Weights of a small transformer language model: 5 heads of 32.
MLP neurons of a small language model. Each row is named by its layer, matrix (gate and up: input weights) and neuron, and shows model dimensions 0-159. Each number is 500 + 50 x the weight over its row's rms, rounded and kept within 0 to 999. Numbers have three digits each. A neuron's up and down rows have the sign that makes its largest values positive.
Before each neuron's rows, "fires in" lists the words (lower case) most often at its 100 highest values on Wikipedia text that the model never trained on.

fires in: "it", "this", "an", "her"
L5.gate64:526519498487421521487450509555545503437449493522453501530478489549408503507413517521485428435470551501444405589425465467479573483531457481441533480472526573443504497513512528466436608480435503571424476589538558430569523441559519445602586502552579514516462480578506473543646519497474468572579410425506491584513495591490523550523545486420499453474452585543490566509444474491480439467616586454532521461549450624409472494579485492500517548453518547488484512517537517553516456539509526
L5.up64:518511508503501440505514451555422490536472492545453476499525476507527432456445477581525412483540483501389493488498513453605514445518447429431532488539475478574521563511496481484519553452429519422548501548429476397414522565447476516469425452583438556623492523539559491474552415542520497520473480532395387440557443559480505554437481482437530488518472489422488462443464579501603548564501486635537488505586507626477473491534472446575529524552444603517551511537492465536504484451580554

fires in: "april", "march", "january", "february", "july", "december"
L2.gate517:426529486501520439447474454478550359520478400486431576617445428466506547441573613560538533479488566554497500489434395523580436512487478486470377496462460524539460483605425473615469505573526457573493494501550451539544479484564559465602452451470473530515583547435497486507481448519496517435444508566540490483521548511545526509526431413424560505513564549563434454503573431492552542577527548530433496467489495523543536517559489497533483486459417491522480499544510495409529404506460511
L2.up517:544510496550510572578545568487507515569399525449410469553492509455548427529462440430428498418600466565506440464440479510413499549649503553509523500486494468531511504575408534478525471505448561504520528540557513411414493580567467476543488515511484555391467557475486455462533469481492422517513547516607435477487662486453457485461472493510499447551502396509485512507588525492422451553516497382507552590553544494583515486491544446501474475531526482481554574440466453507565505441528536

fires in: "2023", "2024", "2022", "2020", "2021", "2025"
L5.gate561:509533552515597527482509415524448433484527424636435534500472487426506445504478416406513475497529504426508533506505443516521485557589536529433447496516522559523562499579620568551506514546562513524523515451555427506518581524487433491495434490511534522398497449491508479450512538522493511445517520528499523436581484523431447546579502491402589519543540496433513595543490555433555426495562487443395489492447462572535419542441605492537514472555424414488517596562389487451511489540447513
L5.up561:479577449534551434510427570435461459517522556422508490459603506466504548467508451422548493492421514528481414511571497547468507498516416508446434567484463436515516445497566541584470576477511396534518491455586514501496442461524501594507564389491499560483457509430448528508428441493642494564526509506559498543502461457532548467531582559539494554397505482422446463525601456399481508542481565512572576518486449525490434483538552578572507476443555498473508518601578536516433486589524495

fires in: "an", "another"
L5.gate124:623482594494590433483548556529564463428514497516467441515512558577523498512508401479542485597471562447477464534594564488582564491585514451492551550538476546565478511547527544534497582498487509500490523499447465520388517595430572502453471564494545556547550382531547430463583450513464537465488459559478499622559520473524457475503486438485431460457445595537504429492500417515529457490565484478509450465521468507479419530522499500439570552567521576524559567506449550449430557533547407
L5.up124:585395514501553472498452496585505551522532439597487496477507478566526463551454472442451456526478463507545507555472507460553496446510526411478553545488488543447421513520475619443433529421511474379546519606419459489479520558390446415547491561513583475542454461470448557412545541469483526513472472518409505501529454553508452434423520511473396436530517454512495516444550529485395517467503606515542479549565483416403469594416534468471509516505565443534508549457559550436472496473580480

fires in: "of", "november", "december"
L2.gate309:487570563539450438474516411545569421496505412415471488532485510484517580450556525474510505375488529490503507627486600450454420433633497537454519422544528480508446475457491525410471446527373460529517455445491553418566530580574476419495560472555548575465456561563492536506575495518477467527552485440521569493479509452520499528584499489512513538554511524480480486418451453508414513546456506531572482530499467496545535531461600597495525409500492545522454528486446538624536527504430473
L2.up309:460414465522514555433536532535531464499430380472478545519549509532502554448571526500524495508527466494457569472485431544455464484570504472424436456621506435521443580594572535408534415480545474511448592494481451507609395585430512485528453489484588531530563563419589452547502458467420527551488520485549514533493514511468494565527415447521447436496503564501558529488544479449382512497435487497514525459453573519484457478457524505521530573539549465480462505559559498572582402492413409

fires in: "with", "an", "in", "a", "age", "or"
L2.gate282:492577449491520557656541498566531557472508504443517575408573461492510447450574571454494550496537485401586570405539486523428498398508468524527523552505551554515521555521503408508416504444462533573453537511500435408497465456554464566485489520612479505569547505485477497434428481528505458449407519445530389516470496501553507585473504506572444432414495498548516514579535505521567424560502542504546452515508554552582445539513456455444553497482551481491542518420535552603509556487452448
L2.up282:455517517508516510522549433533553541464358613587540525505517500547471531510532480603505569511547477449600523564490503577426533568482447523502528514541523540530619611549419516468467420480567485471469527533543541414545559424533532495453580506464470509505534509388509516446528435449459586495483535498485446505495562578525448499424491517578456400526468526503468491547503502443536469561563475433570530430442474512441420457493380501517516419515530471437483465387411554547517512485478464

fires in: "in", "interceptor"
L2.gate275:372479452486529547547602525414545481474491506409482448555499487433459516454534576541547531501489538470660490549537406499455457487455448421628605465465406512469485481473562536486477471465489453446575554458540477465550434546459507516506445415520516526562415509484528538490564440502466453453526563488437419551488453532535475529462373571534550511549473485400506414483579447530545454479519483523519581518511585560578492493427566535481560511419547483475528574468510505518516456511504494
L2.up275:535540564475513582498587530449506464473509483479579451505498467475549496480537424521470523542495545499582480516561557458454521463418397464562600458560475490481445493498415488574483468460516464550522547506475523420629484475528469521483415461455493573572485485509446551473373442501459558517541559503573579619472455544497405527486521550450444516526490433503506397510549537475548421478556483556423504456465508505511623520561475525402562370524529476507530476545509605562480556478454444

fires in: "at", "atlético", "of", "attendance", "it", "atlas"
L2.gate450:494521460519512542476527612458551452550478454614509550427460495507549515477570502567572482433563510361584560508461461495588474506479518445487489480549393475400527483517483429490476387520502421471451557446496560496526458591420515447495538563480567489469410561444573457573485488564559473603530534423532544430525522526502533487422540453526463474461549424544467537473458497503478412548516443505544485587428497436537443491437466463497482469528447474456468514553528584461366498508504476
L2.up450:530560610565575455515502477486389477438564540516480581508462463522496494392471523506518500528467541547448464557412460587484593487519474460514442447552544534470591552525476462467429508536390550506533417452548465488505504499539435504575438463471533548499487551531392513590479518467481541473428567521480505481429455573503497449576506470499475486546542463551472603565549531415416486486448428509557499484539501408546526498522576574564364504421543425477520563490551536608491504503457526

fires in: "where", "when", "him", "known", "download", "guitar"
L5.gate69:431479433483451466529515444527436500494481452439479434453433601575458470531488572444521477483452454452592493524539517571446466580516534537470424493505553475508468535523555532523554529599536500513421488545569513472524550474660587507664412548508586601491462501475527481540479484545502552489536512455526523583462492462526562500495568486444526508542584618512477512558460516557584608512505479455492517537526456491572523476441550487500560425464560533467496546471531554534519619580462534
L5.up69:464520473483519486533571560538565476497516399395567525427524464548532405555496481466455480431495410521579453510550448496434549500500522523476526503430565481550512471506578458477520563429509505586412589526421531531499437527491477448544437509501454523580525490453482458607499487583534408470486541543511554494457626569459498529521414443561532468492603536436484442532539516441558592366470563526492438514516534472522586484492478566516397534467579603527541460419464492509517488506495474

fires in: "been", "was"
L5.gate623:447446519532575575472474479454476584497408447586468505441502522530464459463484401511411501519442482467483489418467427456427523480520546464516446521518509582506508523516553386485592484613584489528485409468535507455532460540530539544437482537447442537500410539499577453541517529527481552433581547431565494537564482534486546547432478479485520481583549458511561568480447446485459590578462553462583452522428456549542414400524509430493464465497597531467481570526513449421407474462475436
L5.up623:542500517473494521479503473537464466528478494507510561571522521536496423544477413433497477458442489545490509514495452422537551570557490516507532463509433535529521443448514468467507537457573558544553450559508597516513513477556397446425560510515529467489409350465519477439496511458509566492448520491575403505459527463435636437561559500440494450505515607509483495496523516469569399556448400523478631444394360517556568431479549422507494492453550394498487460543491445485496505462541520

fires in: "since", "robert", "support", "supporting", "mother", "supreme"
L2.gate40:535442518499436500489399515591526520504433454508520494515469557504501516341561490558502485486463502537496508457459479513430506474473536491531489491400499486526545450530496537458515382536472602539499484432509430524503451509529528565525612513469459485569570425401581559438555528578560385596469529510515462465559500523645487632431485581491504579479453503490465502493483418475557534505433578440443447453513547465618483495484481526553499514509444513495448499532493536520410499495592461
L2.up40:471415587580561489579514503466426485509496467488458586492604421499592431502424490535486421380431517507460529488458412534430530543425519544451462497464499501418504534507490449489512541510490548464521526519465561476408536435538479430514550525492589530430514473597542410596548482557459541575514621468479472553586470438510484623414488494488575484582544547503562491543501384501451448504489574560514482452525516527527463610501474507532512470504491525562535467508456531461447495537559463

fires in: "an", "another", "men"
L5.gate185:495502486524497520529464404551490444472478515557505541459506551540505486436548531568506522475422567457537557479448503489439569501527521465567483559535565471505557561421449447517517475588534421512486443605457462438462491495453487471489503492486556477438430472446487500485563438557531538523496445602493516566412541533528527583560518570443519368568465485497553523551367462634507487508505479509499509483505503543457489493537434476614511447538597524365614437481522530639563497458509474
L5.up185:494479498417523554564580421517520517535489504526540522479571508586522549502552437461510430484467440514553501620537556545501474507532492598549485554585541525492474414479585566551528480529446434431518460573455527469466519562509583388467495547418529512503502570489423519504527375499445519564470558558460552453431490478586473516562538553414524455458496484483507436548510541513499506468512599524478548493595452481401569572453477535585508470495515506443470500565392554583411504475605498

fires in: "by", "of", "with", "to", "on"
L5.gate519:570418529454510482561497545522551485423542538522545540514496511503484464611528501596551515545451572481579462594590579547422546476524547404508524509493498448498444545530503524477497523513505461571457393575501538394525526518530473483485505497526486520429471504593525479496510530487523507484510506523484517417587566502436548451484484459566477525483552504516544526521559433559545505550510384435638528587414519482482524480545523549378455392481390523454540443481485495597444447553613521
L5.up519:488488466510587506498566522484543460460468527608475467497455471466486486449500570533490453398524533591514628606516509496549503432445521507513441438465547504506440489511471482493556416540465510368497523464455513485523513514485471587454521499515494570589550483423439529608517572557464516520541503502531380437535514402479514469538463506533459635577475441533520442583478526475443516526582464525490457507490531465449526503491530448523541475420641422501560503466402544463534474382499423

fires in: "part", "as", "parts", "party", "an", "journalist"
L5.gate262:392512578475432530505494443493423443503531534506580553455469518526425526491514487465496535509578539538531538596576553501484483414518544495492525529505391576539476544452545472470438460503619537439607523461555436492470458516568507525443537489485532438417461476446485541549542461535527509364544446558519451522505517578500438528542504497440541483499547475624592461595482546466589506422508564510460547616482461479514455419507485506544597515536479572468527476444525445482421451549421558
L5.up262:475482526449491530568588540473435517524530536517533526525550483523469415457545414402455499568606573587493520504600537509495494465446481450513512514588496549384488387480537572526397483530516575509512582500483505466479452592507495522429551473465428635531519475453523517502570505445522469560517468544499499585480541542530471570566516543523543533548580571416546530566586541471515487471542527469531477499515566474511468497446452347519466530478565522467540443524370446509441465563462499

fires in: "men", "most", "early", "small", "senior"
L5.gate14:502517487529520474541577502605477631597576491423520557476526551468498475518469493530472506657432611513518462561539492488533460521574460502599520553543530499608520545400520571448534525448508501530567472460488540469558428444510507535563511472464507572481531455454490492533509444473494518521488473556366396545422426464535553570503487509491566509449475556569511539438419477592454465455440485451475445480469544406470527553468535498508485418523493530571386388490474505520510494478525525
L5.up14:604401442484438489546471414580525485470526485547530542476541476545494512502435541513452468507390510578570455531499539557436450405484541539492439464563463573561456459462525497541493480542496613535419550501513565491586518558622466488534499417478560499483552529503497541397397509504428461503425489522583528513552563484494494487541583471527505534546456519564578538569504512446493513542429485549577475384506529513504554602509418522541499535520532498473528625464493562596540420486507467

fires in: "first", "second", "american", "band", "especially"
L2.gate353:434518494491537495580502543561511557467446499372446499506582496537447562523549503464532537542503451601462501437454521537534459518591512567466548471464506417546388563529487495410547443485475415473628535415511564529563552479522571460561483467439652517483430511438478481516469541546521556487451448596543523564458526532509472439545449398399491494511530515537454470499552458514485579474459487551489534570399504480511540512454548455541485425566493515420507550496526408556552560508464542
L2.up353:627500445517507427503499541517538453494447604473482485515554533521442468566486497514490456546453349472489454424443529424472488542561494509461613473481517464445451532543512460497395478469583483447531505446549503481505491402554514449480534546523584466442529373487403528535442581503531462562504450476524523579399574574446422497545461471432570489567504473470495554553544436464482542446473450471522513546590492441551500500581525494562452521450578436481475553549550427563541466505529581

fires in: "an", "or", "and"
L5.gate617:559564518360564496465476557584535464502524504516584554429477565490492514478484514438468555472548472452543466471451613538454495528591442570528468585517470551513469485468523486554563499530464551596556573463481558448513504569492589493439539397543573586561456550462482428530547447576442477553460519418504443536484451507543422476525561546516487524540529595542478490602537506475542489414526505519488455513483539480598475559534504527450501404514530439458551357481473495608468518543503543
L5.up617:533489551467549503560514404422545494465502522529449483540541464505524415566457508438471637564428506534558505533461457459530444519557517499549495478542484543546558535475451468567543431501591435490536511502474455573540444510462483558498494542496547469493434444458517536585503511464427506491439457444430521579456344509507457456533481529377460499463496492596569512518556556516482511486568559539633489520416495495547499638564491554566549431431460533553546439569496548497563498517418563

fires in: "2023", "2024", "2020", "2022", "2025", "2021"
L5.gate352:464567562510511438464478550432507443557395464526605536427599577527517534454557460463550493451494478599453524489422558501560577529483480599478517481524467562532531494453472459489580495558493483469539468458651569473536475414579435513377488508492453468439470418491490454551541493466488507512459505550540581479570483406488519539561480527501563444444485526475494526537518525479503516393487498566532535423493593476458457493406548519521493489504454524527475590501443455345479575513488564
L5.up352:477487401387456493504529570459455497440606484504476508498484557509551532388449498598548496521531526502524449550484501491583409561497566561435487410457486471511519468486537464433485631535535535511606551442581501437563508455486498449472527539465420500551468565453441539463603498475444535536495472448442509442460470527495493478505474461531408530559599562526479471546517616531438545484473432494460640530556467448544495486475558535607456498459463549471523562487512577433485530580465517

fires in: "it"
L5.gate114:613499494521579517442522431402516468525542415489525530580465442554529458473510544520484501523565482545505547576516455489502492476460466491456472385476493448431511515581513563471451497452486520459518549462440491499370557540440555509406495398550465504636427479504467513518451463595431573597418490418400404456533487526501450512513553545516578400504487501414538460522522484533471430513428531418521485483501529514450486450443483520563462438541455613503436568469506448484531488467439478
L5.up114:563460509438454500513505479453528541502502555418439429486497493524488508526497444425457586477529599479511439518536493515476516508387490471495534507443431535465516439560375429416459493498422460538441525545421480449453546479554580469472510478541517554509562458500491573521451542528500499491477526561477541522415445479495547549530499526514454389571453503490523576411558482512463481503527484336487508467504572525475474566449407407563437523485390599541373465470582454422486582514476459

fires in: "when", "where", "southern", "northern"
L5.gate412:401460522434457524521543401508534372540569496495552423555494667530551450522474545484378461428521466471525473508518522563449520468506518502546485569477548496448532446474475521591449535530498498408475483551476386447414539539548519564549512501539557544448576435446452461553474484562481472478556555557434399537559566485559538488530520405525508494512419477448410428457560469504426491563500470561512532506523471431580515435485453541545592513448503568511535487522544450516447518555519501
L5.up412:526483459498497506493571568498410558618460540431526548550549527486480466489485572526502480412466506446517503448509518453517568525540608374476497509571436524477507412484566530447482534567543493540496524464453479547418538513535503584475374562436484548448383539452554573446407423575428444505387530443427542491496488509489539558610528473539518543528492521449459500520515542582454509470543525450512479442497535505553551534493449583541476499490520537441434519479588392425512537556440542

fires in: "before", "began", "it", "being", "not"
L5.gate620:492499454559416466425432434502498520527484496435476446446502525462458477505469494452400417514524514504533514573448492559494507462530504531454588477472495457472482597459433510491483526423424560556471491512542513604472487421430545541418499556643456515459497488454568432415531493560442501600518493479523551600507551570538474590515550415440546567578475548442487471414520445533452526564487497404436474559550493629521453523588459521519534543453492551515441476419567507449556529552477498
L5.up620:529522643560492417415495525468445548547460441499487585440455586543514592545444481511445537550433480468520423566547493586423539404607494574442433549520548453493456506519553551506550527477527548518491477497529498514424489424474546512410434599405541485591497597513498448469424584568464488473486496503500504515485528536485508459551539552420442455538508619454490461457509531610464499468519492553542556513486553584467415501609434487487484452494542557504512505542526427487519501465501461

fires in: "american", "university", "january", "jordan", "america", "anniversary"
L2.gate387:455544525436510560526523460294481518557434455485454461483442552514491471572496456451443535478504546525435459587477541579473412562453490543463461539602535521433584525518599436562542508513417564532476498413500555483473421531557456489487493531527442542530467546516532479426450551599474575499554515605471425525478489495533461570469512536518545511519458500481498544438511536576472538475561557484590513523451444467533465432546464501502500532451405493579520440540477476452613419512431451
L2.up387:525479500515489466370452542466558517491397498455492538509394602524540463403468394442447459478484518486434577530537502483516498546493515494501507602538516502448416482481480511493544489471519563501478520508549505513560493544553400479574473505567530565487537535494508451545530498588520533420414483521446372479542593541543453442423480520542468545490450564438493489437501617505492498591525433565528505576498561481545569470652415566523527565493502523487532445599447523547575515551533517

fires in: "been", "before", "began", "was", "being"
L5.gate237:459437510440549391529505497474550456570478500513494462496544510450397528443413452494442451465514488490424432500512484646454515433445526576484411438443453431393519514450479552434447526506448450548509463581548572496469495513502586540530458428537569489467454413540449433544602461492479470544500491600533542425513562462452451453568498450494528478539505517446574471538529436460510587454507550368541537589563569501493455449515527484506491531505568501588440571514508464437498525530444516
L5.up237:493541476503499489602520551550470517453578509529491379459572479505517462496463526507495533470495556465447520504448447533488542476515517483408472512437447540404470505459457502476402594653503561516498439493458571517606510476527498379574421529481526503518506530549492470521513481530428534443461529500507439630446530552433510530486633519482539459537377530542488495474507507550531414542468458508505545534501548552595457451530501578471486494490488481495493564405534483432437436378575601

fires in: "been", "women", "having", "went"
L5.gate375:485427470481631558469494512472517483545504363477557455471465662497502402494456483474528506489466489539463497434539554543468579452486478479540510528503496572492457483517549416481520507525486524497521461604483478584437518466507472482502520549537443649509559434537448583604446458524471558505532449563455505421494469552480492601458514473416694557432573564531510501518551449486491510460522430520479491573487500519480527477497472550456450506480432522508538465418508515524469543520514382
L5.up375:505565480481567493510472542430512406450500511462467539527435491503409420562495527437500465504487434573382528514394606577474532438621448498476524411443550568492498459460421481496423502462480544495610506517563483570509463544482478574568530556504510513535556478483484567540476571511489551564533403510548506438472429492511498533523438568454580494541518600487459576477559528563501455424523472526497510581525530581502485471559453472513462361559503540562477533470560608539507488534573478

fires in: "during", "june", "march", "february", "died", "born"
L2.gate58:533434589512542473529496469472532446470605415468344583488540551506465504511536523491554472460484500558424536502458441540491482546557457528594566543420494476525479525502459465501547503521568556496512560476461545463469457563566595512511447505499431476491541481437499519597543439411643429562512541537498523573557537537472570462537503422408450441502580469518438528420415524431487440500532478470498494438526554537548477557396438574546547479531522442539384479550503521550470459486436498
L2.up58:455568549518461450516440384504535358432483486549504466558502546499549505445537429546450484481510466542453560471450470525579531563524506516514607515406491479575517532553447506536561518499476532531512591471424495503531439572509455543463424546495533443539545520499590519539507477463573443452477542562578478523465528531667486544476542462389535431564508533469453438528627523492460495508608477548467551594473514529576542502548476557503512538471459506490484567524551512491522443562547624

fires in: "first", "half", "court"
L5.gate179:452500437544530453554468519494552523467455522493518440518542511560495494548505524563457543506517472441470570427409477519485445545518442504449531494449445471460463439532496469494460512512449626459535498491483358507485443562587508449582498518525552557496553515482495534494522530555469621478496542524433553476530567542523524568511486439418535569421567544528452549533550418494561471439426522516573464443387491610400439499519432489598498460470482574521452445666540526510553441499589504
L5.up179:417467490514468474418499457482525535475455515553474525478550485500632563611511477529480534493421539447383526443533576373456519546547535528396536470509580521542525507498555533482556575527404504463579550478517466541502514430479469498442566508525589484538445543488482413460521519456495550457545569473527519498420531429555510583486474509464554563499469594604554518504553460606472471515376506462483421490538468500612476504528573417531505460501522600511523559485497543519488424469489584

fires in: "american", "summer", "america", "ft", "london"
L2.gate509:460467560477502505442510436449494420424466505503452482467431488516467479443564407566452455532453533471510418530462461472556524522517584605503438521595449444435432507460513550489520600482434534439523492513414510481536502605543501548530571554496412480460506567530502445530412477462589490494436478533441458523539458505438416579473406413521499469572422520507589547428503449573543553456492486498514541548372444512481551477550483520530500525481449502414616555566520564421483529550458491
L2.up509:498512471526525466533457499407453520503408434496522614499492443608443530542477553502537556532522483529460561487516335456527414495461607576480491429433487449485418462509550464483498490609486516505443491535605475601448484481538475510508506548465534591533481560410470506540509500455481577520511437439407576566423530527575460464504506588418576484507515475534433479513490562590508476447477508595516565465461574482531482485527476596498399580522577513464457492493552538470547494527474499

fires in: "at", "for", "atlético", "forest", "forbes", "former"
L2.gate162:471468535541545485480505520454460552526479415447513473494465570519565529467437526649499440390443566516551567512530515543438577519569484448551408471542459441556551483439514469543443490477459502463545533515534538472486555611509519536463510516555441470512472593614472500467533563374626530545480524478480496467495513425524484446465465516427488523528546556571421495502394491455585520514468501445565580467463467620444402532566458483455450424566517478524523541507550554477469507500407491
L2.up162:538538521613491499444504504551556584496531466439500468412531561476591549499466464526450520404469541479523522480532559559473612591598481518606443479503439450558596494493502628518401485461435545505466536556472512533498486549516508474431527508501418524535510545529478499456407489458560425542516518513551519550499551435471482520515498491424478519521521519613426521485451471442581472597450436424525600459510557509431489567537494506563440437382532511509552523484511619472423459497518495

fires in: "it", "said", "he", "land"
L5.gate500:512427500580480520471496444409551553527432510444581578518539480462540500579511446527405457472528503471444446468539566475486457582586500524522510513478472562497541477498454488500512481517470507430546417451477498473461573481370517477427467539356454580527516557546532493511516595465406476561504537478498430452547405521524551502584488563452463565496556537496521453521550456499444513570506504469573517564481517607449399479404497496497614526485465474436526615521599470448559515430538485
L5.up500:481410544499563457494489504516525504462509488400506544369471526520413443511520523492471493599540507493424570537465516485531623653478478451443603514411518503452483493511516522541529505533406500424526478440421548509463464454520473467568631573486529507493444517543580487564464454473399537522506560509539500570550448518515534495432500493464567428550469553413527504450521520507421501548452445478511535496551515547602586444536476528398462523476408521573478465502453435597445501496532512

fires in: "0", "length", "avenue"
L2.gate562:512428483485560479394551504557578555523493511439480479591420508366529498528472511505541487469562549422535498501436379484514493553407442434456449562438501563528450546553551537525496520661464560499483502504519534546512448461481566492463458587476533509474534568559532559498507516403581580553453510502521414530441418580453489506461554471425441509444516511471466506460525485508539468451495599534593447513478466504429515458532542428551439476455431493439527441474564487517509608569469463
L2.up562:436534519462543533470491484470520541524531489484617543428522519515415519415543508415416389601457482513491470545541494608501595564597520490493524507400532474488556487499475516544461457584394509551525570488488549513431536465396547495515477527488496525449501477552457593421504573459508515581523433510518474469529527444527497525443553548494497496594478575416493404513496470467527490583525558450525572541582593453527460410508475457514435536456555539512602579483462466553503520520615498

fires in: "had", "government", "russian", "it"
L2.gate573:474462521498566553431451504546431508418604550499425558632479474508590566500562487543546459466467476456461517535423493478490503513481486497480475566426463643531500546458497506533502457482518492458541501493503526488557469444556552370493537499561508516482506498512561448479474443501477494533530508588485479479494421474599502574512474443605470521517484584462438491460520451606527430433416479474501460449440463502456292526455472523470426509601563538513442477448499486443417537526456522
L2.up573:577511418481461491518419548526511473540578515488452446594455492532539549496390557565463536446499456517549546544457527517563417530486490522478477581549398495440493418530476503549472515429556558532530520478589505501472477516525539412439452524478508508501555660543391493473455457549526479496550415452525576501533469424538431543486472554570488413510484577448490457534508387525538515531474479423463583527543482568518356502499525564501447498532606509485477546451505474483505583555419439

fires in: "west", "and", "down", "western", "known"
L5.gate161:547517523449468488435576438497425614522450485492536540521511509487559555578489483497613456536509504425485517526483495344461443591529541461501550382456438512515566455503533553536365563539483425512486499574486434447511490607415481531501480555494526487498492487497556536453544541496561536580551424547455516608436551467493548487497458475438511519538508494529398518488568522490459546548584466492438482459410519578491498523392505536574405404533482513465473412491503432511465479479529457
L5.up161:558453409471490469419571455492542498496554490522563533491562513550563522498546506592574502616498537545510534497521468494415508391438474478616473437559532535504493545507479453492485568504484551469379432493560491485488531422460483497507529587493476459484386592559469459512546416461469435626579519557440549512477485456482602496519556491499508529471486465517536563586445429511541408543512494505498442414410425538524518513542390529532439455522552550543487556469492480451430556422536533

fires in: "men", "front", "length", "fenning", "defense"
L2.gate372:552409446443508433486569433559577526431425488487511547560466487510494554531452550586468491401507569514438581551523518449455506468487515524503525534599607461504444518533567508445484509569541622517455478512472574457480515531493549388501427571543537427455485533452463496576468393500448484566496532506512512472483490484542473531420608457453469426587507437557522501470524484561366511446428534505527442542571515434381508447549455465453469476522436526385500535454497540518478526489531500
L2.up372:546470537588423526559568524393513546441412525477515449446477460502447473547522499454531430469496577498483597521445533479465556453457491515494467534504478465500494546405427459407452512555552423540569416533478509451399484613532538498494466454461572493521479555565513424450494509466450573469491513504571479451513555601312574475472504452454474471574410473551494485525474508465442476501502477526481438456569473473547501482530478347477494499465373460533474478545486519477536474488575455

fires in: "american", "summer", "second", "russian", "22", "born"
L2.gate621:469411415501537501430521444473460481498519496478627466597488449455492493429536517517465514407491477532534520569483561503485479411549575538502460422466491494450396492588464536461521541501494529455628485450547482408569401526469537435485544492532536569505540560584504457527429487548435425509489537498528497585558526474482414469520489551457499557527473494497543569427574502559418515531498619457499492484399515519521539533564520510572444486520595432510468562603519406571464457414498480
L2.up621:521518427487446423593546486422523521468457607496609390563524507516518498473606482471473412539511499575556444424423522596500536439517579498596522531528469444517517401555540459624517355569477490530552506424484513535469582476470407464491514503434560526398517470428509473496461487558474418471515466461546386426464475476434499564516443468431513521487533460422472479427494471461429494510510510421490515570512536490483482511567498510506501425530567477528520521493499511532556437498478557

fires in: "not", "as", "later", "become", "put"
L5.gate513:509531501518493510527444505534416599486531535562606495487490375509518541481458482502459489509560591464397494501436568518540570522528490486470476476438495497416614521533459509568494580507493523455511551562473498566472449467533609450443512600519449365440629493499474510501569548530518534495472455522469569451568416510464469564446583394480472458519461512457482443489525558457484554494527531551574545621589517520533527446545554463503470483497533495450450494512477467575568392412513523
L5.up513:511512539541358354545500446508541590487572476508491576464547469548450544469485563588520546483513407532545417473471626530462545425626544473471506476415417493535450560506549501562517566558546527537563422511409442487486502390450497464462516484506497520486498457433523560559483458546533588538405512556560571445457513551527530446553513494443479527437546435461492499485538422499519523511491462505551462605577500486463468449493509537512522514487523459559498514517522535540643551526533528

fires in: "all", "al", "along", "although"
L5.gate404:583491524433556575474497557564447467495443462450455492484525621489551521475481574456540433419483560525478517562560524503463570551470453564457445522470446457511410473480483619498528526497499608453538487501519508562545502560472529456504376540477416503491440433512470539522502501406539495495533475483536580513468429439500453519630468491556538342523602422439475493437443503459510550466460491522533467476495538476499566492569501459480564546541410624451527498455523498517548545493617495
L5.up404:459498469582525537554508507380406511484509492532450484534442550501475480573444503500573427447513466522519551458611502573487554515506446516484549456558480427574524497539422453561496550558440473505445509360534580528431490453535554497540523576394475494445379519488477525442541471532492536549480479527542470504549455468486489436575492534416519505424553467527465426463455491506471463505592558497565546470558481569590423508655515533500512571563495540402534537412530506484526577502572497

fires in: "who", "given", "while", "growth", "whose"
L2.gate322:449544487405598435549578470524528580546533481474460526520583544495572503521485507580547546418578428545557566423536485552443511486561468429513470523549574522489420391510395364577548580503507534520473519478468566493484428505454550411411497491546547470505484515558507502653434441467525507472396493499520543483545504448545461499509453510526536499470507556548443485424484570487501436517399543508438490497488501524501520535482498445426530423496545449468524578491517488459414458408439518
L2.up322:526506516418579478549475492409447513508458561489517453427485577515503506450563567523480519419439438459510531486549657507463482577450465529414431561506489468508468544537529414460487530517482411559498544596469520491524567527472506563420528447494541551538423573456436449449494562544507502499469449477500551545517519444521475530397501464553494507489473478481536578522536512471556432556504435329425463437504453463517489547523360578556435448567558544572486536489501528489420569503466451

fires in: "with", "album", "all", "the", "captured", "along"
L5.gate199:531443529475480492547471444471528426453517600537552529530549546483433550516525419492588398499460541506484493518534475565526513486473569550474454549431561507465491471486493397478471590456420519500459482572589425488530487444547499524544505602531484407569484520522526574479590510451550510504359531450499548577551481524539486529505492508446558423457451511529495485426502483551511401609502537458544478537480535453398566460562525555370413447472456509481515504548535382518563521554594481
L5.up199:544539489502515471550647504413446472577532435419519532479442613490470422527435455450616441424474469520494488497569427479526453500563551493401499487459494470468545475542615448502510472563441477450462447544600470447572515485514523523381543542549512476494508585445533467455536457500478553525521573445635460496421492484458538495512550469538601491491432416559544506531508428520419530553534496494513446445494481475436536474500562451490483524449438540525516552556586444580476535547512441